MLP neurons of a small language model. Each row is named by its layer, matrix (gate and up: input weights; down: output weights) and neuron, and shows model dimensions 128-191. Each number is 50 + 12 x the weight over its row's rms, rounded and kept within 0 to 99. A neuron's up and down rows have the sign that makes its largest values positive.
After each neuron's rows, "fires after" lists the tokens most often just before its 100 highest values on Wikipedia text that the model never trained on; "fires on" lists the tokens most often at its 100 highest values on Wikipedia text that the model never trained on.

L2.gate16:62 46 48 45 41 47 41 66 42 57 61 56 62 49 42 30 40 45 52 50 33 54 45 53 30 41 53 41 50 64 59 49 35 59 73 70 54 38 39 55 49 42 38 66 60 46 68 49 48 51 50 48 38 57 56 34 61 53 46 48 41 44 43 49
L2.up16:40 74 62 46 51 47 58 55 52 53 64 56 41 46 08 48 48 57 41 64 54 45 38 44 55 58 53 42 34 58 45 61 43 42 74 58 41 51 34 59 27 33 41 56 44 51 52 59 42 50 33 45 47 41 48 61 36 35 40 47 37 61 43 53
L2.down16:47 33 30 53 52 62 43 46 64 41 33 68 57 54 73 55 64 52 61 44 55 22 68 61 59 45 56 60 74 54 47 31 59 50 30 45 64 58 61 60 61 69 77 51 54 33 25 31 44 59 62 60 47 67 55 38 50 53 68 52 56 18 65 42
fires after: "ur", "ph", " al", " Al", "r", "l"
fires on: "y", "-", "m", "le", "k"

L2.gate554:31 59 42 30 69 57 62 77 61 33 34 61 59 37 39 41 46 57 34 37 38 47 54 57 55 57 40 46 62 74 35 56 51 53 65 49 53 53 53 86 63 41 37 50 44 44 54 49 49 53 40 53 73 66 47 69 47 72 64 64 63 64 56 44
L2.up554:55 59 34 57 47 12 55 58 38 43 47 62 54 42 62 46 60 69 53 40 58 51 40 50 66 40 34 60 61 54 53 46 53 59 17 59 26 71 44 56 35 57 56 52 42 40 49 55 57 54 54 50 37 71 48 52 59 67 53 29 76 76 62 63
L2.down554:45 50 58 39 72 49 68 65 41 45 68 38 36 42 33 37 53 44 35 41 48 61 44 57 40 56 48 57 65 48 45 54 41 51 59 55 64 81 40 71 37 63 42 53 63 50 69 52 53 54 32 28 58 43 62 68 40 72 33 61 67 42 60 32
fires after: " |", " p", ".", "P"
fires on: "\n", "r", "ol"

L5.gate588:53 54 61 51 40 50 63 57 59 54 59 55 60 66 31 68 51 46 52 54 67 64 44 49 44 36 54 58 58 59 35 41 40 57 33 59 70 59 55 42 45 32 56 42 39 64 50 67 66 30 42 53 73 64 24 65 37 56 81 39 62 37 54 63
L5.up588:49 47 56 40 51 71 70 60 52 54 46 42 32 53 57 63 51 61 78 20 53 54 48 32 45 36 33 63 60 48 51 49 52 56 42 54 61 70 61 46 58 35 69 60 63 65 50 43 54 46 49 59 51 62 45 48 36 52 66 61 82 57 45 58
L5.down588:47 51 62 56 40 67 48 56 58 35 46 32 68 60 51 55 48 64 48 38 56 62 47 39 55 63 21 71 71 42 42 57 40 57 31 56 70 64 62 26 54 31 44 49 45 73 35 54 65 50 47 42 64 59 51 65 35 39 51 50 66 45 67 56
fires after: "ou", " c", " m", "es", "id", "o"
fires on: "ld", "an", "ay", " not"

L5.gate563:57 54 42 31 46 25 82 59 37 75 48 53 35 53 69 28 58 51 61 43 62 48 45 56 41 32 59 47 32 38 62 57 47 56 68 37 74 48 42 39 49 62 58 64 47 56 39 56 34 59 26 52 52 66 67 53 48 37 62 52 23 47 34 65
L5.up563:55 47 60 45 43 44 66 34 50 61 47 39 71 30 49 53 50 51 46 69 39 38 85 50 58 43 30 60 50 45 43 61 48 48 57 47 38 39 49 38 34 38 40 29 49 64 52 44 60 56 52 62 57 57 43 61 38 55 42 56 44 41 56 47
L5.down563:42 42 21 56 48 67 48 51 36 41 43 59 62 51 44 52 59 61 49 40 46 12 38 62 51 65 66 46 37 40 53 67 38 69 51 72 71 48 22 44 68 63 54 53 48 37 70 44 43 36 54 58 49 43 53 66 48 46 67 58 46 53 49 39
fires after: "\n"
fires on: "|"

L4.gate123:54 38 40 33 46 48 34 46 37 51 47 44 36 51 69 56 51 63 30 35 29 42 51 61 57 55 31 41 73 52 51 26 37 74 37 45 62 58 49 54 50 62 49 58 58 56 55 43 40 47 51 35 52 68 66 64 35 73 15 67 50 44 54 55
L4.up123:36 72 53 47 50 54 52 51 53 72 67 62 46 60 38 48 45 60 57 28 43 59 61 56 44 47 43 50 53 61 59 35 54 53 41 50 45 50 65 53 54 55 58 68 41 52 59 56 59 39 54 66 56 39 65 41 35 51 55 58 35 62 66 47
L4.down123:42 54 59 58 33 46 54 77 66 50 35 48 55 41 60 42 45 43 42 45 26 58 46 55 49 60 46 53 49 40 51 37 50 55 56 50 51 61 48 43 45 51 61 46 34 45 43 62 43 55 40 61 45 48 43 29 34 57 46 45 33 54 62 43
fires after: " S", " s", ".", "S"
fires on: "he", " He", " he"

L5.gate175:65 51 31 32 40 66 51 37 56 55 44 51 57 60 42 54 59 42 44 71 47 55 49 50 42 54 22 29 48 59 26 50 69 51 54 53 37 63 41 36 40 57 76 36 61 61 43 35 40 46 66 55 51 48 50 64 37 61 52 53 65 52 43 47
L5.up175:31 69 40 49 33 42 33 53 52 44 68 39 55 51 41 32 63 38 37 40 55 38 37 47 40 48 23 54 70 62 41 41 57 39 29 57 62 45 47 50 38 56 68 56 54 48 44 48 25 49 58 38 27 55 54 72 47 53 52 55 75 63 45 46
L5.down175:53 58 45 37 53 43 44 51 52 36 52 51 46 36 57 40 76 57 49 48 43 61 37 40 67 53 43 47 67 53 47 30 51 49 21 52 43 44 49 66 55 39 43 36 38 31 57 54 50 60 41 56 27 43 26 29 42 49 58 36 44 61 30 63
fires after: " s", " S", " a"
fires on: "c", " st"

L10.gate579:81 60 42 41 48 53 55 70 52 49 34 33 47 60 55 38 28 58 75 51 76 26 55 54 55 51 45 49 44 49 51 56 67 52 49 63 63 38 59 48 40 72 71 71 52 83 35 65 18 80 26 61 40 41 50 39 49 55 35 60 50 41 44 45
L10.up579:70 51 65 50 58 48 72 47 31 56 27 42 56 57 65 49 52 36 36 29 27 40 69 58 55 60 56 33 50 52 55 68 57 52 59 65 53 56 56 40 36 51 53 46 71 69 62 46 51 46 29 59 27 47 64 55 43 43 27 57 78 31 19 37
L10.down579:48 57 63 30 63 40 70 42 44 56 48 45 38 60 53 28 36 43 36 43 66 50 71 22 52 53 49 67 36 45 42 54 63 39 45 46 58 44 39 44 35 38 54 42 47 65 52 57 57 36 51 30 83 54 42 56 50 57 64 46 41 53 51 54
fires after: "y", "ub", " ", " g", "\n", " of"
fires on: "st", " it", "us", "un", "U", "ur"

L9.gate687:47 61 46 36 76 46 29 61 29 46 65 62 50 46 48 50 55 41 44 48 36 52 66 51 59 64 26 72 59 51 33 52 42 70 58 35 47 51 50 57 71 67 71 46 46 57 51 40 60 68 43 58 61 41 46 46 47 64 82 52 55 60 76 80
L9.up687:46 84 27 49 66 47 40 41 52 57 43 66 52 47 56 44 65 44 28 47 50 46 67 47 54 53 46 21 26 35 63 28 61 45 57 40 34 43 31 57 64 61 44 40 75 35 30 44 52 50 40 54 43 56 53 71 25 52 49 54 63 50 40 50
L9.down687:69 48 73 30 26 43 69 48 35 50 65 64 31 36 37 42 55 64 47 48 46 24 22 36 39 55 44 53 57 50 44 85 47 53 74 52 51 24 58 37 38 50 41 35 73 58 38 48 61 55 42 50 51 46 41 50 71 56 48 44 33 30 49 41
fires after: " L", " m", " K", " l", " st", "an"
fires on: "y", "in", "r", "c", "an"

L6.gate241:51 35 35 53 65 70 54 44 63 48 45 57 51 22 54 53 59 52 57 58 51 42 60 53 48 41 40 50 38 58 22 64 39 47 44 38 29 60 60 45 78 31 16 37 33 47 56 61 49 55 45 64 68 51 56 33 52 41 78 66 37 50 54 59
L6.up241:37 46 31 45 60 41 58 57 39 51 59 48 54 53 57 31 47 66 56 71 44 52 41 48 74 29 54 48 23 48 31 62 39 72 79 61 47 66 40 28 57 17 47 49 33 50 35 62 59 57 47 41 42 44 46 62 57 35 39 53 46 45 44 38
L6.down241:74 49 70 57 30 34 52 43 29 43 64 31 29 63 47 46 45 58 45 32 69 45 41 39 62 49 60 51 67 57 74 40 52 50 39 65 56 30 46 60 50 43 48 56 65 74 51 42 70 46 44 63 47 61 37 45 42 71 44 47 54 54 45 46
fires after: "h", " B", "e", "o", "as"
fires on: "n", "b", "en", "g", "ent", "op"

L6.gate537:54 62 39 43 47 38 55 75 47 36 45 40 58 48 56 47 61 72 49 60 58 54 45 66 45 50 65 51 68 65 72 49 44 56 40 57 55 74 33 41 58 65 52 45 75 57 74 66 56 61 67 45 35 47 30 43 46 65 36 79 50 25 53 47
L6.up537:46 31 40 39 37 55 48 62 60 64 76 71 51 35 61 64 64 64 42 50 35 52 48 50 42 60 35 41 46 75 67 33 39 58 64 31 57 63 58 58 50 63 59 39 54 59 46 52 50 27 28 42 68 42 40 59 48 55 58 68 72 41 58 47
L6.down537:51 43 54 34 70 53 64 51 56 56 59 45 37 48 31 24 40 39 48 35 66 56 62 50 46 51 25 46 52 68 20 54 47 44 57 47 64 41 29 44 41 66 45 48 57 36 44 34 41 39 25 75 42 63 53 56 40 47 25 49 38 49 58 40
fires after: " t", " d", " cl", " f", " c"
fires on: "r", "os", "re"

L4.gate506:73 76 67 60 63 60 65 48 65 35 44 40 57 50 50 61 41 68 51 40 61 71 40 49 45 18 57 65 62 40 53 40 59 32 50 59 54 66 67 49 58 61 41 52 56 51 53 54 47 59 47 46 76 56 38 66 34 32 58 54 64 56 46 58
L4.up506:40 52 47 43 34 60 46 45 39 49 50 51 40 61 50 41 39 33 61 51 46 45 33 52 37 60 26 65 56 52 39 56 23 40 33 48 64 67 43 48 56 42 58 63 61 54 37 52 82 28 45 63 44 55 38 38 66 43 52 38 71 53 62 60
L4.down506:68 57 55 40 62 54 80 47 51 32 57 53 48 43 60 83 35 68 57 45 59 78 64 30 49 48 52 62 55 59 47 32 66 44 64 73 40 46 68 32 39 39 51 54 50 66 52 54 51 55 45 43 65 33 66 58 61 37 63 48 45 49 52 60
fires after: "ou", " c", "l", " m", " w", " W"
fires on: "ld", "an", "ill", "p", "ay"

L2.gate569:43 50 54 54 38 43 51 55 41 43 43 32 39 36 51 45 79 51 40 49 60 41 56 56 47 41 50 63 41 43 54 67 58 19 56 26 39 29 58 55 34 53 55 62 41 40 33 40 43 52 40 64 57 46 58 39 49 35 79 46 41 25 42 50
L2.up569:57 47 55 61 36 75 46 31 62 66 39 57 51 26 69 47 64 45 54 66 44 57 54 45 57 33 68 46 53 60 46 54 41 29 47 35 63 41 50 44 67 55 40 48 56 56 78 56 36 54 76 63 58 56 58 47 31 54 47 37 77 52 49 74
L2.down569:56 55 53 45 59 68 61 65 37 30 69 41 48 42 47 52 54 47 44 42 61 28 57 36 40 75 47 76 35 61 53 60 66 46 32 41 53 38 70 65 40 29 32 58 32 23 35 49 41 60 31 50 43 48 37 55 68 33 44 75 47 51 43 27
fires after: " h", " H", "\n"
fires on: "av", "ar", "==", "at"

L6.gate148:65 45 51 46 64 51 58 43 38 40 46 35 37 46 85 67 57 60 41 42 65 35 54 54 42 37 40 55 40 71 37 50 38 36 62 53 45 44 38 52 71 61 50 72 55 29 43 56 49 55 48 52 88 45 39 53 29 54 34 48 53 22 59 44
L6.up148:44 67 58 39 81 64 41 53 31 51 69 52 46 72 53 56 26 56 51 44 51 48 40 67 66 47 46 55 20 54 51 56 63 36 46 52 55 72 53 37 30 67 64 46 52 58 45 42 46 54 55 46 30 56 41 50 40 40 76 50 74 53 52 44
L6.down148:57 53 34 56 56 41 53 55 49 50 52 47 34 45 47 69 66 63 48 69 40 59 61 37 18 22 38 52 54 52 38 32 42 44 62 37 56 55 64 56 57 56 41 64 57 48 49 49 43 51 47 46 52 56 54 59 53 65 45 49 42 26 55 53
fires after: " |", ","
fires on: " J", " M"

L9.gate483:64 65 45 27 44 35 39 47 15 57 55 42 38 56 47 56 41 38 50 40 65 45 51 63 58 29 36 45 53 55 38 50 58 53 68 53 42 58 42 68 47 36 39 48 54 40 61 54 45 36 50 59 30 87 47 69 64 49 33 53 58 56 76 57
L9.up483:73 55 57 50 63 59 49 62 37 38 51 46 54 30 41 49 43 46 24 55 63 41 50 55 51 54 56 46 26 70 50 59 57 48 37 55 30 61 45 63 40 39 67 48 63 19 35 59 49 40 33 38 51 61 46 49 51 63 24 40 21 66 40 64
L9.down483:40 67 54 16 44 63 60 45 48 45 52 45 42 42 36 51 38 68 42 45 46 59 56 82 73 33 29 45 33 47 30 47 49 42 58 33 68 53 44 16 36 64 58 34 53 41 66 43 45 30 55 67 31 44 49 66 41 61 51 40 37 71 44 64
fires after: "l", "ur", "r", "art", "em", "a"
fires on: "/", "ic", "k", "as", "y", "oc"

L5.gate337:42 50 53 56 72 61 47 59 59 45 45 35 59 56 24 53 49 43 46 41 43 36 52 47 47 71 40 50 26 32 45 50 48 63 51 54 44 62 59 66 57 76 53 34 57 71 70 32 60 42 68 38 44 54 50 31 61 58 38 60 60 46 77 61
L5.up337:44 29 38 55 55 48 49 41 35 44 72 47 49 63 55 37 77 50 59 59 58 57 53 40 48 71 52 56 51 48 57 40 38 57 72 39 56 40 54 50 64 50 37 59 51 54 44 50 48 61 56 70 57 36 52 59 71 61 47 57 65 45 46 64
L5.down337:55 61 63 59 25 34 48 29 38 58 50 52 43 54 28 48 37 52 25 51 51 74 39 45 49 49 44 18 72 45 56 55 37 39 54 47 49 51 47 66 68 44 39 42 52 34 29 42 43 67 56 43 52 63 68 41 55 38 56 53 45 34 37 50
fires after: " ", " E", " \"", "==", "==="
fires on: "en", "S", " in", "n"

L4.gate394:44 48 64 31 61 62 33 53 63 50 54 38 61 62 58 39 54 60 51 66 51 60 37 27 44 57 46 60 69 61 73 51 57 38 45 43 73 27 36 65 52 53 55 39 57 46 52 29 33 40 49 49 63 59 51 42 26 42 59 43 29 24 42 52
L4.up394:44 66 47 56 31 61 51 52 38 63 37 63 45 48 49 61 62 47 50 53 55 46 79 43 64 44 63 54 51 46 39 26 27 56 59 49 34 44 64 32 52 33 57 59 52 62 65 68 53 35 49 62 42 31 62 53 52 29 63 58 47 41 66 50
L4.down394:60 41 55 66 69 52 57 60 74 50 57 46 29 53 62 25 46 30 48 45 27 61 59 49 64 40 32 61 39 62 39 58 32 30 36 59 66 20 29 28 51 45 41 76 65 28 52 44 41 59 54 54 43 36 45 61 70 52 58 70 51 69 37 44
fires after: "ul", "uc", ".", " the", ",", " |"
fires on: "ation", " 3", " 4", " 6", " 5", " 7"

L5.gate579:52 66 55 47 69 49 53 52 54 32 58 60 67 52 26 38 70 51 54 41 56 50 60 51 55 58 44 58 41 59 44 63 44 23 32 53 60 44 51 61 38 55 52 44 67 41 38 51 48 51 49 56 34 59 64 46 55 55 63 25 47 56 63 41
L5.up579:20 49 54 48 60 56 47 39 50 48 34 54 53 60 38 53 48 71 51 44 60 64 64 52 52 50 66 42 52 40 44 34 44 56 56 42 40 34 50 50 36 43 62 42 51 42 58 50 33 41 36 41 57 49 49 54 32 46 65 58 50 75 68 48
L5.down579:70 50 58 76 53 32 55 34 68 61 60 56 49 71 65 52 57 35 40 66 54 37 37 68 65 63 34 59 51 45 64 33 39 35 52 60 40 43 50 71 56 64 37 68 36 61 66 38 40 45 71 50 70 34 62 40 65 50 29 50 53 46 46 48
fires after: " |", ":", "v", "ter"
fires on: " 6", " 5", "est", " 0", " 7", " 8"

L2.gate658:53 67 43 51 52 35 62 58 43 52 25 55 43 56 44 62 20 66 48 48 54 51 46 15 66 54 49 69 42 46 22 41 63 41 49 61 49 29 53 44 71 34 58 45 46 64 60 26 46 76 55 34 50 63 50 56 54 63 58 44 40 62 78 41
L2.up658:59 38 61 55 55 42 61 74 34 53 54 63 63 60 53 55 35 37 61 28 43 51 32 61 46 48 66 56 82 68 32 50 55 40 34 34 54 24 30 56 53 37 43 49 32 51 56 40 19 52 40 43 38 62 46 29 40 32 62 50 58 60 52 39
L2.down658:40 59 47 54 30 48 62 33 56 41 57 34 41 56 54 42 67 50 54 47 61 28 42 52 76 73 44 36 53 26 54 55 49 63 47 56 45 79 59 45 48 52 51 32 54 47 22 64 63 47 53 48 52 47 64 68 55 54 54 69 51 53 41 73
fires after: " of", " p", "re", "i"
fires on: "f", "o", "v", "am"

L6.gate651:59 33 56 65 56 61 33 59 61 44 42 48 64 55 52 37 48 68 54 64 60 48 49 45 36 34 53 58 41 40 63 56 44 53 53 54 42 67 55 36 47 61 45 49 52 61 73 36 74 45 07 38 37 43 60 33 72 64 67 51 42 47 41 34
L6.up651:40 52 57 47 38 46 52 55 53 62 35 52 41 69 48 51 41 32 35 51 36 15 53 54 45 50 52 39 50 57 76 36 58 64 80 48 50 60 47 32 38 52 65 33 43 62 59 57 47 58 50 64 39 53 52 66 84 68 77 50 44 46 24 38
L6.down651:62 58 68 50 64 49 76 73 60 26 58 47 35 29 29 47 40 35 49 41 54 49 34 36 54 70 33 54 33 52 52 40 46 52 72 42 59 61 44 49 53 39 50 55 43 40 24 55 42 53 52 49 52 56 47 54 64 65 40 27 51 66 45 64
fires after: "i", "at", " s", "as", "ed", " S"
fires on: "ed", "ing", "h", ":", "ct", "hed"

L4.gate383:71 57 55 51 66 38 70 53 57 44 51 42 48 70 47 57 40 46 62 51 64 51 43 58 56 38 62 42 45 59 43 50 62 41 68 22 53 66 44 46 54 51 61 66 51 46 32 32 54 39 45 48 57 44 56 36 57 45 52 68 84 55 38 43
L4.up383:57 54 64 48 37 30 39 61 66 46 57 39 74 57 63 48 34 48 76 43 53 41 50 70 32 44 58 47 43 65 48 39 58 71 75 64 53 60 56 39 40 56 38 65 52 49 32 48 74 48 50 32 40 50 59 73 57 46 42 45 62 39 50 61
L4.down383:32 56 38 43 56 75 56 52 50 49 46 54 48 59 58 42 58 55 34 43 58 57 61 41 57 31 52 40 43 27 44 45 39 47 29 45 68 27 29 76 50 45 49 52 36 33 55 32 40 48 46 44 81 39 52 43 50 47 53 55 57 78 64 48
fires after: "4", "1", "7", "6", "2", "3"
fires on: "2", "1", "0", "3"

L9.gate679:55 58 74 48 56 71 74 35 49 39 72 34 49 65 59 52 68 50 45 25 61 58 48 50 47 58 34 61 33 52 56 70 57 49 27 44 38 40 47 40 53 32 32 61 55 56 54 41 41 48 33 57 38 37 66 52 38 37 63 24 54 49 56 38
L9.up679:55 67 50 65 46 56 51 42 49 28 42 56 51 39 39 54 68 62 43 48 58 51 45 39 49 46 41 58 32 54 47 71 63 55 67 36 68 56 57 54 57 36 52 57 60 55 40 26 50 29 63 47 55 51 56 42 59 59 55 82 47 48 45 50
L9.down679:49 33 78 57 51 47 67 44 60 51 48 41 69 42 57 49 36 41 50 24 66 52 54 68 59 51 60 44 64 39 35 61 53 45 51 35 28 50 45 43 45 39 56 56 55 52 52 44 44 64 45 51 40 53 44 42 54 60 48 49 41 69 57 38
fires after: "is", " K", "n", " M", "ity", " W"
fires on: " of", "ing", "s", "k", "ount", "t"

L2.gate525:36 41 43 61 54 52 40 37 75 63 53 53 54 50 55 55 36 42 52 33 61 48 25 41 46 47 49 54 31 37 18 64 32 43 56 55 69 25 30 62 38 46 41 59 47 48 63 39 43 51 53 44 46 38 46 46 48 49 40 29 55 62 37 76
L2.up525:51 56 36 36 48 51 53 53 48 66 29 40 47 45 50 36 57 60 35 74 41 48 30 63 44 59 48 50 54 45 31 47 56 45 57 33 53 35 57 35 43 49 53 69 61 50 40 58 43 63 35 70 40 50 52 42 53 49 65 62 70 46 50 65
L2.down525:50 60 55 61 36 39 64 53 65 57 51 36 45 33 56 60 45 34 75 20 75 36 69 23 56 47 47 61 46 41 72 65 35 72 50 48 61 57 33 53 56 56 64 50 57 40 69 54 71 50 68 28 60 55 44 66 47 52 51 55 41 58 47 44
fires after: " P", "|", "ro", "P"
fires on: " ", ".", "i", "d", "im", "es"

L2.gate630:71 43 57 30 47 28 39 51 28 67 50 48 44 53 58 81 43 50 71 53 50 28 42 40 54 55 68 65 43 65 43 41 48 42 50 47 57 45 49 33 52 59 52 53 64 43 53 09 75 59 47 39 66 55 31 71 58 52 55 55 51 35 63 53
L2.up630:42 44 56 38 73 58 43 41 47 46 66 50 52 60 46 46 50 47 39 34 49 70 59 75 61 69 39 61 58 44 32 53 52 41 69 59 59 76 78 37 55 48 49 35 53 45 56 39 54 47 70 44 46 58 82 53 71 54 22 37 57 64 50 44
L2.down630:68 55 48 70 44 34 73 61 43 58 47 53 52 39 53 48 65 55 43 55 55 33 34 32 35 25 76 35 62 72 71 36 53 64 22 65 57 32 28 54 66 51 62 85 53 49 52 61 71 66 30 42 65 39 44 46 41 51 67 67 51 49 45 44
fires after: " in", " by", " of", ":", "-", " |"
fires on: " M", " St", " Al", " G", " Ch", " R"

L2.gate390:59 53 67 52 48 30 70 55 52 44 72 43 50 60 55 53 59 31 62 54 59 47 48 53 69 78 37 46 59 63 61 55 29 38 45 59 63 40 50 35 45 60 72 62 56 49 47 53 50 53 14 71 64 68 60 49 36 53 54 59 27 58 59 63
L2.up390:55 59 40 43 62 69 60 61 43 54 54 48 47 44 38 48 27 51 29 43 51 33 50 58 47 58 44 52 57 57 29 31 69 58 46 51 52 49 39 58 33 41 18 40 56 48 69 54 42 52 50 32 54 48 38 60 47 43 24 37 46 38 50 47
L2.down390:63 47 75 73 38 38 60 46 40 57 53 64 74 56 56 57 69 39 51 43 65 49 27 52 49 37 55 43 30 36 52 56 42 50 83 56 43 58 49 58 82 65 79 58 51 40 45 44 47 42 39 66 51 71 52 47 55 44 59 76 41 51 47 71
fires after: "\n", " 0", " 1", " ", " 2", " 4"
fires on: ";", "|"

L4.gate532:40 56 63 56 42 68 75 51 56 45 36 54 51 60 47 66 61 56 60 68 54 45 50 41 49 53 49 43 62 32 50 52 36 45 54 36 49 59 35 68 38 47 46 55 61 44 41 56 41 55 63 49 40 41 52 60 43 27 43 22 58 70 42 37
L4.up532:68 60 43 39 41 53 47 47 49 52 38 53 48 63 56 34 53 75 65 64 49 50 50 60 83 54 41 54 45 47 42 50 36 61 51 45 46 56 49 46 59 28 36 56 64 48 41 69 10 48 49 41 70 51 38 56 61 37 49 61 59 61 44 50
L4.down532:44 54 52 54 58 47 44 44 33 62 60 47 60 58 66 53 45 27 30 42 39 46 37 49 37 72 59 58 49 58 43 53 56 29 62 56 40 46 34 50 39 82 56 60 40 72 66 29 73 53 68 51 38 60 54 53 53 53 61 58 46 43 38 40
fires after: "\n", "an", "1", "6", "9"
fires on: "=", "–", "c", "/"

L4.gate11:61 54 75 45 67 48 59 53 59 49 47 33 63 40 50 63 53 58 59 33 24 64 34 66 32 55 54 53 50 44 44 53 70 50 54 62 49 34 60 37 64 48 37 54 45 26 47 57 40 57 51 38 55 64 49 52 47 71 66 54 59 48 62 61
L4.up11:57 80 46 43 41 39 53 52 36 47 59 76 68 60 52 63 63 67 40 49 55 67 43 44 50 58 41 39 46 57 60 52 67 65 39 63 37 53 61 48 57 61 59 39 56 48 59 59 52 69 58 43 46 49 37 51 64 46 73 38 68 30 76 49
L4.down11:54 62 66 40 25 43 40 53 72 60 59 46 51 53 69 53 37 54 18 46 45 51 55 74 57 74 59 45 39 57 62 57 55 56 65 65 52 43 57 56 35 34 48 51 40 38 56 53 60 71 31 38 47 37 45 43 46 20 56 22 54 73 61 62
fires after: " |"
fires on: "\n"

L5.gate202:67 65 65 59 61 48 68 53 40 47 65 78 44 39 58 43 43 53 28 33 21 64 54 69 43 60 19 32 50 50 30 46 53 61 50 40 32 43 41 58 43 42 28 29 52 44 46 31 57 55 41 71 56 58 36 64 40 62 36 55 48 42 60 43
L5.up202:44 81 31 41 48 26 65 54 51 40 68 40 47 52 59 42 48 59 30 41 55 35 50 50 49 52 15 29 40 63 45 53 87 63 64 53 43 53 39 50 46 40 63 58 34 47 51 49 24 43 21 50 66 59 39 65 48 63 43 41 79 30 73 45
L5.down202:52 49 22 51 55 42 82 47 56 37 63 60 47 38 45 50 45 92 36 59 54 49 41 75 45 66 49 54 60 62 34 58 49 49 57 45 57 74 53 67 77 44 45 56 52 47 63 46 23 47 26 56 72 50 64 43 48 49 19 60 40 68 39 55
fires after: " |", ".", "|"
fires on: "\n"

L4.gate90:47 50 43 63 37 46 35 55 40 25 30 44 39 47 54 52 48 37 44 54 17 49 44 46 77 54 49 44 44 52 57 39 50 65 50 61 43 62 49 50 46 61 48 51 97 41 65 31 46 59 60 57 41 51 61 71 47 67 55 35 48 53 43 53
L4.up90:58 61 25 28 18 58 54 38 71 55 31 55 59 51 51 62 45 33 34 40 42 51 31 54 51 38 49 30 55 41 41 27 36 39 50 57 50 47 50 47 32 48 62 35 69 36 55 46 33 39 78 60 49 51 53 64 41 48 68 36 79 51 53 44
L4.down90:51 35 53 61 64 20 64 50 43 50 43 39 67 54 38 19 31 46 42 26 37 26 66 54 65 50 61 56 42 62 43 47 46 48 42 51 71 32 41 56 50 54 47 47 56 54 49 52 53 61 68 40 40 40 38 59 43 48 50 62 63 46 61 30
fires after: " A", " a", "A", " P"
fires on: "c", "s", "w", "os", "th", "Z"

L5.gate438:58 38 47 59 49 58 54 40 37 46 56 38 62 51 58 47 61 60 62 47 34 52 53 50 53 61 26 41 54 58 44 41 49 41 41 47 47 63 43 29 71 60 64 66 42 61 45 77 45 49 48 50 51 62 67 53 29 50 48 38 60 36 54 58
L5.up438:40 61 38 62 48 49 51 53 63 37 33 40 41 54 65 50 35 64 56 49 60 38 61 43 65 44 65 58 49 40 48 42 47 46 56 50 65 58 38 21 26 53 44 40 50 42 40 64 46 31 51 65 51 47 46 47 30 27 52 46 46 42 61 60
L5.down438:45 44 54 53 54 54 65 73 25 68 55 67 61 43 46 35 58 37 56 63 40 68 70 61 41 58 36 54 62 58 52 50 25 63 70 46 48 58 50 50 56 62 52 56 52 74 50 37 39 51 60 30 61 66 73 55 39 65 46 50 61 52 54 75
fires after: " b", " ", " p", "er"
fires on: "o", " and", "+"